Weights of a small GPT-style language model, trained from scratch on English Wikipedia: width 256, untied embeddings.
MLP neurons of a small language model. Each row is named by its layer, matrix (gate and up: input weights) and neuron, and shows model dimensions 80-207. Each number is 128 + 32 x the weight over its row's rms, rounded and kept within 0 to 255. Numbers have three digits each. A neuron's up and down rows have the sign that makes its largest values positive.
After each neuron's rows, "fires in" lists the words (lower case) most often at its 100 highest values on Wikipedia text that the model never trained on. A number after a token or word is its count.

L2.gate243:144155143106170155122179164119070112061074175137142133093239095110203112105140117116146102123132100168069103157118069102098171121115116092101225164144152053158101173118159120091152112094144130163131125145157172092144120109101170178105074114121160109117093119112055118130139107117142131083131135104191085117138099142139177138120136152094087136149127105130189122127165139118122099151173
L2.up243:122141094131140144139065139164116173130131151192132107098155048132130138161094155095093135155074069158118169071083094136163162152137125095067132148123129153111109115124124172115124117123156123155128198097164140100178163149110223179091149159130141091036096150090104123135140105160140126080114129095155135131161144095220089075126131153074093102098116144135153102126156162135129129034125
fires in: "back" 16, "them" 13, "him" 9, "moved" 5, "facilities" 4, "leaves" 4

L7.gate87:111125137065134136100080097140171139106128145109095106158176155118143187074089116138099166116120110131065159103121081074180132169148145109103091078119143103157115101119173138149103098176088141126121147147125083126163177096077132087138071147147140136128140136186173135047162118092112125129194105080067107103095173150141161176134087111142131177125101138151210125130144115145122081158185
L7.up87:142109135140112187133161178110168086118095123081151108143180119166144139194114158146105125147065083109077118184133116195157068143123085105158199151101157118146104119160132079110092091048125144114121127106133151149149139074164166116076159126142101114145110168104119111049113112129130077182122170112141114128150154122069182146148094112098195117126161090129090101145127160093099104125136
fires in: "by" 29, "to" 11, "with" 9, "american" 8, "of" 6

L2.gate647:105137134181130124070092140145108136165167097119124158168094122078092081111183109179130146101138132120145142087164095133072086116154127093084144228127119129131144111061094155123069042193108127117159195120097105109170133177086106120126107144161154177114150104080120152145107127136123138107106137166101133163152151104142189111141087093118154143099147132169146086102115149100102175131127
L2.up647:106145131113076131147117167136131111129115103130095150101111135133104189130092141119112127204150134125090125107136102090176101081110122091069091190135174059126138173083156144123179124159145097103192084133140137163097204107153116085092140159148135187165151138129162169141152131149093125093112113104161097099183136131101129110146094152177179106112124170103151144085208099134113144098154
fires in: "minister" 14, "actor" 14, "members" 12, "writer" 6, "manager" 5

L2.gate69:159107098129099195076120090182111186082178149129110143121083078111129132110033123062064091132051129155148127122095106088184112149121134154111083087159126106171149163127130170135085138156120136141099131118138093131178068113114150106104070092149139166111112102100153183131120112090121096151125123137166136191130144163085139144099081202095181130039080167128120120147159118168158090082069
L2.up69:126087136118184136067149104134132171116134149135115161150090130109104098095176148107076089157074176143123131158100137170133123099152089147192117065186103159143099132110214127142125113087075113148120146112109144169141124071084203130115075189090110136109140128123119147133106084116106130140101134116146109099119122127051111166110088187088101138092127078151114126169137150097100167085100
fires in: "as" 83, "12" 5

L2.gate298:123160136151103137114129149141109167167140083133140111190140127199175204053128096143162092118089092122190096116139161110077166089097072145132168164154106167173156143087110122155128135111144200127161135119128095141109115153121090097108135114106164178082132082151117171169095186112170078148124142156089173056153172124166135172063095170107165106092100113115103063078138168090168139108137
L2.up298:138198136171156094145077130103155069191181055112080144168152141127103128135124165114082150166122160192088092165115178171082080156180138135126156113076136123104112072079148162126094106190130114142177141137036062172148142093117089081105100136099049136156093161191132098157101126140117144121157115118137087146114120135130124134070157148155093159156073144152124171134167120123083104128178
fires in: "of" 51, "day" 9, "result" 4

L5.gate243:075132145127104192125106165132164142160149147126102113120099137193143166178161078123133154159186122218102107144149149109140125077091132110106102108131200095142134203173098096137153106127121153079110148158093131131127169160134137085132082156165173053129165176107166107095147123130147093162162103122116141103095164108138129137112108202146074136130102167071110091140148111144101121148063
L5.up243:092168121162148056131168092149094153093087176246081139087102098107104105120094173139083097128168133057128130117101134113162166176141141122202137135116161097193106162168125115177139129099075125119142125059134141057158096115180123128184195132135087091100096093122127141168116110151113139140142107100155137100123161108120125119172088144126130130121109153137088167123160176103082131108149
fires in: "and" 80, "the" 12, "himself" 4

L2.gate493:144180085159149146128121092108133248155131159169142166109051122170106115087124145141171122114088161167131125167124103086127144179144134100173130151096127147137090125176204106099106179102130110080099138059184173112142141137079136137141043156127058113128112121098190109156150092177070145084126143146118140143175089122112136131124113116130144164144111187133109139145088115119087107117126
L2.up493:166140108152157142141119157137117182142127158092174131145199165104158093084128130079168127155142138168114072121090100205113069157092162150186147116154110134103155192108110082166117101127104056130119078146137155116115113142136074102100161165077165106111118179143180152109085113124190106119109108139151151168101174135110121148146133085126154074179135162117120105059114082168153157112118
fires in: "march" 27, "december" 13, "january" 10, "february" 9, "april" 9

L2.gate179:087057112152134115109119113127181119046176054113173122164099164164156115126106171101108105184132124141108131082096198178113121108142116154113088101089157169104100090087157092138146147148161107049164157107116107111167180152122130095134151182126158135145084153131123072169091174138178134176114103112113128133148157155162180067165176131127119096166138149154144189177160095119081091079106
L2.up179:110241165119137132126189093135127177145139124102139123105146155066145119128108145160131101113121115162089109122138117223165116202097134140115169095112144138125110154057082157114173118059088088193131118118126141157119123128104134148136109104111128156119165099115130138184112175100209122135123105165069113122095150094187162177083090161131083096132089109122092094107121110162135133120118
fires in: "york" 26, "weiss" 10, "heart" 6, "christ" 5, "christie" 4, "home" 4

L7.gate449:127143161095170136140198120079090135126128118206129112086146086077091119160112055085104156109167115113147124076114175137085144183133076140095160137100146087123122102137158139216042113115087123141127223157125182161101071133123116131053147196161104192129130108084160088145155146149129079091174127116086162170173140124088148120056119133084197105174129124133145166100121121152165184177153
L7.up449:087130198118131169102176093148127144159074123196111115102147146143100078168115093164154062129147103092226120152112121118167162148117131085045147104107146103137159124169157107126097136146113080142084181130111196142170066146042118148179140136184130132119088178114159127076145107121157118172110126100100161104166164128136063158151088121151118121109160131100107131128161158113140129120108
fires in: "of" 18, "to" 11, "against" 9, "on" 8, "about" 6, "for" 4

L2.gate510:173102153159097157143123073190075106175103153157117128155179155072109081111141108123139107118132121148182123138146171109141120114110124120100153189159180058126114184190165131103144160081156148155076120158145099124217120146195135161160130130206106130210168171103172154188095098104138125137133186096160133204149086086118099097056108153174102160078108160139140161094126138112163110182107
L2.up510:146150123150102100119089116128102102125083126137122100143153112114120131127139070108141103181124078136154095158084175143159136104099141091105151128159163073156098166129203124157102132140122148128113127105130136079195145086147085222159116074145095103122164155118131095156138097114158135072072176112125101170117149097126156071089154119123099176111143169126111108105136131122118089182093
fires in: "she" 47, "he" 40

L7.gate568:107133144191150153122107118111140047160134083060123137186161067156167125067122123122120129112137177109084144145151099089073161104120080126099143102153154139164187114124102141105110126160059095081124096084205144124174164085121086110160067121102102093109106157108091106130102151111173159088119181156179039165132150141113155138099117143104165130153085111080128152132107132150114096170131
L7.up568:132144183109139125110060065119106151210125117097096123121126073110138099081072136152103097144110110160077097126147095131085137237157108118177063100088084157148148147171172093142165113207121156090162165121110109092146190135113090098104152088106104122114123118104155147100189094153146136115100135093164123151168127124138170174105124149123124093197167177142161161124165160145066167133135
fires in: "the" 86

L5.gate579:091071132127092114126151079130159159166103146141063147120111144083160128157168138177135105149200157116110092125167117131216138112116082114084167102153118080124203093142133151110181138121130091138108116115173118128128134127122121162156106142152101082100115131158175117178118145142102128101071086098157168122136146161102139171126135126117148113127147068150107134152125084132134089141083
L5.up579:164133076152060140102146142103080077172121064129096150084127129123194106144112152130104127182159158093166129090147155158142206138096095162102103090118164066083160066093079139102137098133153133148127138076173142088156108148131095114146127160184090125157121082124170176126089123130128160151142129129098162193119114095115140126107130151126145142182103158116151124156132105106119157161125
fires in: "is" 36, "was" 15, "are" 7, "becomes" 5

L2.gate485:092098087134064146144121158099116133133101172128130141129110107165165160133092181163098140096174189170104134128098113150080089152094104081115156080184155048082136121094092141139083104154052067154101157133225165111122099149095108161106146104095144133103164104085140074094181127175133093098129106110145154078120174110151194095091172109153091173139141089156156131085111192151131058186140
L2.up485:180150120165130113143110058115199155122146124118112101123103111087071091133146121157129112156130147119174125106093123122098075127146099087180113091073118122141158115156126130113104118189183082136134200101077160131134155098122169187148080146142153114181125145109090162105168135101116086108118178122098147170158127090124119055103106151142161137099174125083076131106145108087145101112083
fires in: "his" 35, "the" 35, "their" 29

L7.gate429:116174129158153132101123099109105065155141178124060137159101137124112132156156134150127129152124125115116136105128143130122108128135100127134098137091084185164143083153148066168134117110103114095197155172064130146137166186098137160200133132142097226155090071139128117106072074138148109125151090099055147159091155088056122120119126154115084128071111100196140107147139082154156120101144
L7.up429:053122154093127111093136118102110087101133074163082173136157145177108091118173126135161131134120147131143111137122070130130123054109086098093078127092102150122129174180130170133123163089104099074140139143102188148164125149056190117154117131164111159110146131123118096093123077186127075137071097098161105112124136170086126136143130158147109165152136122044169141125128140126144166047123
fires in: "in" 16, "of" 14, "about" 12, "on" 10, "to" 8, "for" 8

L7.gate648:131164127127104191129132077138105096162115126080158105117153123089178108115172115166135116142108081131174160096117163104125066149098174122077123103109159153125074122088147122127213085088130076150193212108102093091132155060107148135115113077172125108189185127150173127199121117112122151152088133148138141105178159132118095102152109112112155139145125166109128157145093155065150117149146
L7.up648:186178101130067149157090107129026102148141118138113089120102182104190104073122132132148105079163152180124172139155114128124058155075077114076164149160136158125094095102130109126187148154097074124101153148147156103171146116142185166106163102155133115154197150094153089178165125114157138151162141096155154099138118129093088144118122174081170155139106132077142115125116103109096113153095
fires in: "he" 18, "it" 17, "they" 17

L5.gate283:199127088172123167115160128107152136121107125135138127191059134081167134138155085081112165100138157125105155163115090062147125152085167143065154096160091134119132150109167161141102171163115100144117140132125102148152176116096124155138130073147068167166087180135185116171109140185154142143095111185138118127139150138139101094161123134074123120170116131151108110135124091109079067164180
L5.up283:158131064114156113112164094103086186158095160146091149174133071057111119121073177157114105158137142132110097092104082098224076136088135103130074138120127180101103117156128157177128082141149086093137126120100074101150068106145141122150140156152078113163150095082180092099120185142083080111084134101153176217131120117118167171094069160127150116143158096123125116140115100139149154086152
fires in: "as" 95

L2.gate138:094138182118134083128157140082151173200152125128142117147113130050093116155125114185119148165137087169146112104064103119159118126107096106102154173108159178150180060095096167101129133144109093106125144110093140104096127169121121162112045053132161255146137165117147213116129149111137130097129149102171143102130150083156149095144130145156188155161120112114158162116144174153116123075107
L2.up138:090133151129109071138102131095131116144095144153104188112154120081171127155103159143146182141160136161143097123058127119095100176129095143095157225107158176115105134068092209094122116101133139112172098132074137068139129116098117136036149130162117184119147127122193178098138133193075113134107167117164188108167170106173120109146112072110149097112133145118105140102151185068158114096155
fires in: "minister" 15, "manager" 12, "president" 7, "dr" 6, "sir" 6, "captain" 5

L7.gate248:104102137110141107130127120122103099115094118069152128173111168110185125126122135180147079173140069132117153126122156091195138128116116116103128081136086131135162185087165146166171110155130133128119151087197187141133109080149076169100099149066129121165111157114181069118093115129146134118138089141107120095116149140123119134154086167164143164117100101125150134143093064143125110141108
L7.up248:092134129118135136104127147108099110121147107133146178134149178135152113117180116175107109165133143079142114127142123120142188161080121126137116108115062078101193105137112130165077194129097130105181105128190130143120106094106096177133100102148122100162211155066148104126097078097180097126152145160116153116119079096172146164096121185125164122085103132170099062075138133196119115113130
fires in: "was" 49, "is" 10, "were" 6

L2.gate579:109076093082137050191152085091196155149121114145112148167125103174141147100179139155100182123115143130127093140119081115103069131086144138146099159131128092103124150139136107090120163148100130094112113121139133145063154124114060083132085102158096100165163133068141154063126091154089123143162129126190109095168121125109175100100105112064113170173134145177104094100105106127194158202120
L2.up579:125078088058150112129148123228162087166098161119105134162174148119101158086101129133137072154144105097096068121153120093171122111169168140088131156114164146107057115195093076085121139103122116085138124107111149109095148104140078133108104148127150167144146144177154121185130061116113113083108138107103177189121119206118127148157132083131133135152161127128108112158157093183147112151141
fires in: "march" 18, "december" 15, "november" 14, "april" 11, "january" 6

L7.gate96:178110110094118095120113133101099167162087116136139168151141104127087142128146176125117146117116128223129122191089132102109123164162145145115112140109035181164066103139122095153147186083112138106196173137154150086140054105141093112178140092110067112142167187107134130117133109162153182074119169139104107114160109088107112121062085090179113153133092145122167135129170123186175126017166
L7.up96:070150117130137125119108088113120111134138120152124148115131142097130145138135105138158145076085144113155144157104085165174118110125136125096132116160088126127133159144128159118135106196133167099134170092117104151199110135121137192127148153151151185184138151174104138139139060117082094145068113136122139174133155150077137157098130141117082122104075111164103129106156147137142100156122
fires in: "april" 15, "january" 10, "august" 10, "may" 10, "march" 9

L5.gate49:078055125180213182141143107085173157149110100143125097156151144144096155118172125136126170140154150177148147170182093104123138120089097101082146102172116168141105147123137108113160119129095128094214089099234107125183124126162164131137143094148169109173160168082172092157126107121177142146147123136140133137166077114113166137152084127080159142141151084100165092133123102140126067158173
L5.up49:112154140153119092147096102165119148106184113123100139074088185135050076176135142101106099150113110096155111126156165124142154196116164171129155147147113108148135105167096132139172122054106170102107137109214133135159106096152061105040138084091125111136121171135164118123143131153112158141146152168087175156166147119115109159027108093107082136090149148131155133151124152151160114117139
fires in: "the" 77

L2.gate641:121155143121139158095163110160112116155178129122099115089196120191110141134162119151102161146115073081145137105159117086090135138144106087201138171118080095119156115164123131144077139139111167162112130117197107126109124151146123120168137167163156156132152111163171151079073117079049144163139093142148123164116107144134095189075140155166114163114083127103114187118121115096120089089096
L2.up641:124151158135080179183124120167077081116120121138157176195149117134180183173210150158165158123097099105106140082126103156112126112149052117156121116148093109099114107114109160070099134092211060167118089167185117105147136077113163183110152142149084121147141152129193113070110102084130128096128135189130139094135140093134126095132104173135149114073182085115170128141180077158066144130096
fires in: "in" 24, "include" 16, "following" 16, "included" 12, "for" 7, "including" 7

L5.gate175:151110058157167151154161131130125095076091165162122137105111121157108168098127143106156126115147132124156132069096107114131097127122160068128143136161178127101113158158154145124120127104173177206102178066067095119152108134109115183100104120124184112170117109116122073091122086070158178153189033126166131066130174163164099101148059139179093151127086115145139126111147152077124130155100
L5.up175:150158145148177153208167119154089133098112166147144172098156122128083154105145133126066116111150111111134137118114141122149070159137158097111113127126177073174112116177149179159137171115141123144104157144125109040089103127143133142034072079081126197113125097094147123115179158108171140129156130184211186179137174145166096110043109151105139114108123151165147059107135187139138152127123
fires in: "which" 44, "and" 31, "that" 22

L5.gate44:070161122098110129170142108125145138118128159142123130126156183135165157159184090149120172158162137110119062125128122139148175155063125116137127153093085098159082113104142140056095175069162164088117153138110131100128138154185127160093101182073058106107175172126184126085162122094154120139185152100144109102134157109121099123057143152129120125085126202157150122168153176109132113123110
L5.up44:141112194140146113092139123136166119141118173156156214098150183139146165147142127183133079109113105152182144119145138129185131065118171139107116119122162093156109129171101140201091130111103143155077165135156192103144121139141118147146119127112154115138128109150060128130125151088150151148110168124111091152114128171116143115114117116120177087122124124099178083163153139140161114175124
fires in: "and" 28, "he" 27, "she" 21, "gobert" 4

L5.gate228:114111083074181116122117105136119145136107165138089122109126094139114107124095129170094091132122127107149117080098148094185180139127122131148141127125113124153111117172064118096127066178123176123142151091099184101170112151088134170137096182167147170113085103096107128108140126150147157109126118118123130094155170123106103112045170139098115202092108066161135070182146108136144149108046
L5.up228:111135150157147207098134147102159103114092102126147111109099099105116226124129174138144167130121117175127210125184146147149095143122134100189123057123115118115165190131119170106140094148151100084078085129144193138148157142139129129138167119080181114089173173125117097134120083119150148166148169102147094144143168134097109145111089156120109172157111125104129174109088121126167157123094
fires in: "after" 24, "with" 18, "on" 11, "without" 9, "of" 7

L5.gate270:064140182154159201176147100131137128100121150144107126137135119072140142131120096068110081199128156125119155067102080186112098135134083087156119116171167100140133115170099163128130149125117131114105135143125048120113131141116159157080125143122124130143112130143170192195217172132072059148109100092093150094139148168155085203150102124121143112133187101123103151085120141118144116133154
L5.up270:102188154125114133084144089107171118119164152122145175121142090121146127118121055112116102135125140090196120105170168175099115163142135039077192127185143117107098145142158201159083154091196088105151140184171156065107120105110098130096147147124141127114135143119139135089079107126158138111073120136107097109194135096083111140099103096153163129133143153136130087152125150154191130095090
fires in: "the" 83, "a" 4

L7.gate53:106131163151130081197122090169134136172141178099075138136142152186198125183128132126168155055122088125134148082099091079089124126142111098129192097107160119152068107117116155102119122153123088207098221163131083092122053092109181148149128078143122128090187072103125135137161102171105166148184163126174130186156098165082149088164150147128113164063099163184119099103143155158127133149131
L7.up53:129188137107136155125114134093153111055122221102099191131145166065105172136101129152112117169163103080112135173151175146109115122164084149108123099110101143097100134149118159135165138165135027140118142196115133076099126156105179075108115135117170088163151202103102105162089146163077065098085090131154058120198130150125121143136102158168098136135126143102137079081102145101134134129126
fires in: "the" 70, "a" 13, "its" 7, "his" 4

L2.gate416:181112127163189085122139148092129153128105148166086137089104166153144145131132118133118124145126129117152060136180127132139100087119122152111119116196098144130136198149179095125087143163143199105084175145069113122134153199152100186147122216133219119137128107083151077118106087132146151083189085086089171153039186063165118145047098125108081171188132141098145080132112083169070165127095
L2.up416:103172112157132122127128110104021120114153147200114090099093108133180146121123135157103128093076139071125170170127119136131120169084157149155114126152144076185077102141170125133125141150134139120169133094128163128110154153166094152083106135117166108165183081146164096142071191065162154066138137122181169144160133127098207072106096140119056195061142157088120136104143175131150166144119
fires in: "with" 30, "and" 29, "but" 20, "as" 15

L5.gate531:060145135088166132105094144101077116216104138137115112066120144177189210155075115126111161135136100128160116142144171152118116143109082149120140142165106147120096104166083084141118131173106132125180090138160190071130123129097141143133157139161127074083104137174129160104169115217130104170131135048100133097152185104083138127067182149160107140101132193116125145135143134092178117087126
L5.up531:178140092138154169119095115086232163190074107097155113149080107113124143134086160098134101151189124105105167115096138158141150164133147143137121157150161130106169098176195135132137166183125187102131160038143134180074129173097127169094103140112157152094143127112107142134124134124136159099108105124088098148156207155094099180146077139114210122122162125132126144186152166075156215101103
fires in: "of" 36, "against" 9, "on" 6, "at" 6

L2.gate109:133111130192105172172142121136173167136200099161144123180104162113120122175092121150153117103109068157169124145155126127113131112169095120124120183147143148198148109112088135162156165096182133088183137204143055199136120124153163115125133126050076207157127096210103147105100219168145127106162128115076161125149111093127162178125124131082112127107139149098081093117123108172112151117157
L2.up109:130173132152145079118129067130117175177102088169191105074124141104124064089133143108051129157100091150126155149155101100165146146083095121122122173148130159120136106095163135102138077119097125107106100149132130138138148133207113135131118123212084119169114127110132135108086155165144123117139136120072123089110135120165116117157124114114054139165165137148191164163138120126143131159186
fires in: "of" 88, "among" 4, "there" 4

L5.gate156:120057143129190104079115101080082104159104067165116140185204177102140224111104124099128183096070131124101128072169108123144073139149089123107151116174143177162137115101119154104193102136139150093058163151178102111092133199135106057106144096118078192118159149179098133106168069143143168134177097112126103089112119072107133156139092125115111116155117083126165130161136161097145143185135
L5.up156:092104110148132133164120095137161111146140106146156192172152157134115120140127116126150135169128154167098134133133123149084106136091173162089126154154205162120158122173111115090104115141047111157133123129055159142114075088111141192128134145156097125180107159073126130137136105082099139161173167118108181159129164166106141106123084194165124172140132136062140115164132143098156167150085
fires in: "this" 30, "and" 19, "these" 15, "they" 9, "in" 5

L5.gate68:089147155103164151142100095113108119173131139109122054122149117125098107145063154094092100115124118134138094105115109155108081144155061105125112105147110079146122102117087168160098087154147163139118179141109112110118150073123109129094127138177099085134070127175113127110160125160087122167141102105106103129155145126152085179122170195102095159096098150064200134160156063164158148161114
L5.up68:106023098105178126079131121176119162114140216127138090159110058176155174176120159137093082082111078114147078129101177107113111092111069140146159150110123101163160130141183136137096113141146135119141178124127103100130097115119183133171102098155150103155093056150130148103096070163156112161101126106118140112146146100139176149094107122133170133104128174093060168148180119140181106085155
fires in: "of" 40, "to" 11, "on" 4

L7.gate488:133136103154179066115133111155095167133179119166145114118118080130228121118150112162155192166088083121152124097148203098134140080100101098161097151177114101086137082130167214207103098114164150152055157111111131187116080084132183167115148171149083131127157114149103150116111189088149133148070130158138128080123135108203077119130101105111162088110113178192092163135099179174099130098149
L7.up488:182105164114126068153149149153092099070132156112160123112109125105135139176140063088112142157100108173154152108144153141166106094121094084110092147117100135171049141084107140143117143152152145071146149180161069167127118188135145108136189132141078110163110156169081123120118104128079173169066069139061117116119145135165130152109057149115143083090121139132137137138083159089116130141112
fires in: "in" 90

L5.gate60:154132115128094152085116114088143110158126153048146221134119173149156104186088175098079107116110125134101187135127077148154130140142157151076107121133156142114152087132159177095148104144154137081178146136151112156189207122177151138154086094136151125123132130096169097118181090141151121134194105164179152048153179094229024124121158146146182177109117086126138155095117130164107115071117
L5.up60:169068137178141166157111169102150146169136088101159088163022126133111150102132149086126166110137111118176151146112132119088162080142098133130197102085127120121159112117151120126154137111143099084162143075171135207121211146126211101142098109110124091117086168164135148121088188148148136183154122103083186109183096115126133087145122135146162128073164165063099078111188120136077122107113
fires in: "as" 45, "a" 18, "of" 6, "an" 6, "appointed" 6, "became" 5

L5.gate499:087110139130138122090064125071157135154214175119169098115149052079113155075111160068153144112091134094157176098124107113192103103079076129087099130090154122077171144161114149193164112131171130151190067122129182081131121143127114157094105118160089133141123098070171138066129110119145113100116166166156108099131152145103139111156201106147108115140108143143094132107097106119152136134146
L5.up499:106068194169148149120128121199139126053112163106134112141118101137123159142081154138114113105158155153143109101099117144126156113095095143171148199096156169109114102192151143085143115160105193163138082127097119154140177160086150109069117095123088114086138147160108134150153162138100103092140167174143159107141136141051112121111205135115146136109131144139146195178161130136189090148128
fires in: "8" 15, "2" 10, "4" 8, "3" 7, "7" 7, "1" 7

L7.gate618:137167142135229098083176096110102111094145137110117076144126150135167183072124106163187115046112103099161082123198110115148088107068106174096090135134191087142160126157136130078092143073024160134114160174183131130170131124130124121119119169167070092149146138138109169115131166122138128168152100130136107106155118060161177115193145120144127136175164129107098135183111181152103090202118
L7.up618:107101148092090088107141118129140117139151129153097073199159175070150100119077086152113152137080152102142106102097142162138142097117197149109049189094151173158135109125124211130113131140169067133097116113124098115116161100086102135134107071189102148151106164135136109159104106068154066133114140129118162120102154105181084102098109067122102184085139142131163154148139138171142120120088
fires in: "and" 74, "quad" 4, "quantum" 4

L5.gate159:084113161162146186192098154146133166114151158118109126093076129110135105104137151088114169128138120144192106051128141120147145195123133116135163134157142086095132143130102136167152167138099150112162156139149093142110145165106161140108165082132118127112166110169148158126176181183146171097142050096126119105122102161184176186140153171168102143110154211119159118114223131104090103145150
L5.up159:203113101139160087114162156089169114109167105121120176142140158145144112122090150114116140084014141072119141075173071125149095116105163139130139110163101109148096067117109134185165176160178115084169135157139141155113097142219137063082097128180113119144084111147148166114113156114131156190097112143140164133099091108140108130112123093100125104115122182094159057148169106149173141119141
fires in: "of" 54, "the" 18

L2.gate534:148111101091169142170101178091103103090126078082197133141184113127199129126114136120187105179129157154126192115101113119139107100127127169098161125142130157115194130130133153118130191065103090071087100141163084117174148081096057112172127112119172121116117043139118151120133152110177156104101153160156156093139139118179078077128114127165130114143117143075134087149104147143102179083112
L2.up534:121090091110119138151144064131143102098142091201091119174109115098096181134101169115162136142124182136118106149154111139167141094112128139140182151156120099152110088164064159088147110142095162172170058133106148154117115139130058147103084128107122119110121078164074168057123206122186131136095089136132117096179133077165132057124173110177115123126168112102200171088138126159111070106100
fires in: "a" 22, "appointed" 19, "same" 5, "singles" 5

L7.gate235:123154120072118164115105075181118099117100163070101120106148092117056128121079127112161164102144088180110125117007164200143161180134086078111086115118181138183169084145119115141065079123190104136133130078156106061132083126093131138175123146144098135117117111135144156129135123174095114159145144065119143116124138100122130140114131169110125209144155085086157171156107098124159150126066
L7.up235:120138163092151109141212122099168172164112147133126133166167148140137125156118156163150126062124136135162139140158152110137122134124134163102182068145167112142129064157111115179080181104146144105150169081111158135164100167127112138073144099145126128155137139185117122135112077115129117091071136105101093154162157164068138166084196147104149160128185191127136054117153132166174127135066
fires in: "of" 47, "on" 5, "against" 5

L2.gate230:080123136141152128162102159096203101107175142147118135090138130149119090137158118055148131140132088161156164085066099093146139129075112106114167118045166123095104147121114175104152114153137171090145080145066143156188129182098155134148118141147194120121233119125124183117116157122121151130149083134164106139076131169081129080110153141152138147049106107113204133107121147099146143097089
L2.up230:075113134129136185123145128124133122133143142138103158128118115160105148136155119069144090148131157184224170124120116110131123127166076096134142132096140121115141184142094127143157113204148165100087132136140130086190133183080178148117132145161165141090162146156108192063166172136150106118145094096116141173136154135150165071072082094193129148092118121118150100108112150120178142192114
fires in: "of" 15, "county" 15, "3" 8, "4" 8, "cpne" 5, "national" 4

L7.gate465:098192145150134076119120102130152124120093186124077083110119099082126153141077087076130163181137159189149176149114125216119063175145083176117168098096148116184118097128143204121150130121125058138132108153153100191121118094109176122077112086138110122081126137102104153128111112105123125095149161098098116116091110125097137133154147147139095129134116103088191124134146086176182087148107
L7.up465:067126143151142091161115136154119151141124114134129163152096140128157184139063059123101114101136098063122081069175096140146124081173083120121065098159117106137176155111150123166150093121071080189140153173172164110120147130087122135147132097136122157113097165129162154125130087131099115132101112124104113157174174141088165104051142121187071139110195148213130084113170169155156113108167
fires in: "the" 48, "this" 9, "three" 5, "a" 5, "first" 5, "two" 4

L2.gate354:160107068091153130094111086162120151110127179166096159128145094141119158158134116073127128136079118117153105103141166130141105101124082106159115125123177181143126136118133149135121073057099102109114097102132085091097135121121093125150084163083097121131145184071091062091154141116137126116097142147143125105109125161136122106126179105086188173111167148201113156165120152073103129089103
L2.up354:182090112152125096116154083051143138122111109117196132132189082146136106130115082172121116115195136133116133117114087153109184137096086202158185117088102137161087147097175051119087133114093055124113123165152120154147149132093109142168150098157107152111158127106121163163117127051087124177134121117114097130169116175085163104130105110115127122166051140154073156128123111134075160068165
fires in: "art" 13, "law" 13, "science" 12, "food" 8, "artillery" 6, "book" 4

L2.gate591:165120110116175148102092067134086094100135134140135108089155182139104092172106111115133064130074140100105158119127144095109112080054045118076169163113147123166128140142083110088097060172113107124158135113121181074154151163121121122148075157153126094133098105189138155116142126132128075130119110172134186118156142088171120120084162087126192143100094154150157128147158136198079137101100
L2.up591:184094148180112130123129113090112116193127163127190159059121127064151154166094130094100172131061190121113121104154124117137183175090107145118085108112061168081155102147095141167105129190113174149079144173112163126111113138120188075129106224124161123182116116178107174081131148135165121110112111124131165147088130145117158177124107112121097160124147118182150140119135152074093100120133
fires in: "of" 31, "against" 17, "on" 15, "by" 13, "to" 6, "within" 6

L2.gate66:155103157131137159120152161155192069103152095135132134119083141182091097111133157148128124053131117149164099125152108099081087170140136125123112131091106144131074126110128066151128104135100133090104190138181150109132151072134091117142176091109090165132169127154137151083147125116058161139118106100091110134175047121174077078120156092137164089168143055129177097162093092131156099148112
L2.up66:162156145157129162163095144138189107160172103122121124144142092176184122119129137086093089116100110094102111143127104146151134107117114153112147149162110113160061106107076139102156096124083135097146144087121180108128143084141144118085089041141113103139202203121164160113103164138179081123172176163096153116143095144118112089093117155127131125128122129099139138101142153101119072183127
fires in: "the" 99

L2.gate348:048131135150129142091096078112173100141166194138087112139105068152147109231148146127166129102101093137115149125120134154134130098144128168131176091081097098157101120127119159154140210125184217140125185127111137153079099160080122142147178110169119107073109114104136195096098130096133149118126120175144123074176066121119137123076119100101115086087147183133163081119123111174129116148113
L2.up348:193090080131134109049146135122113118152147179137102126116132165121135094128086133136070145129142152171037125119111165129159079133099125061117090070159150115165128138099098168119154049102119107142169151174134170124168139097127113107128117148130129074102151134142124148126122110110108154136149113177143187046137118123107156124182108168126097166087085154131176134122163120096115127083049
fires in: "in" 81, "from" 13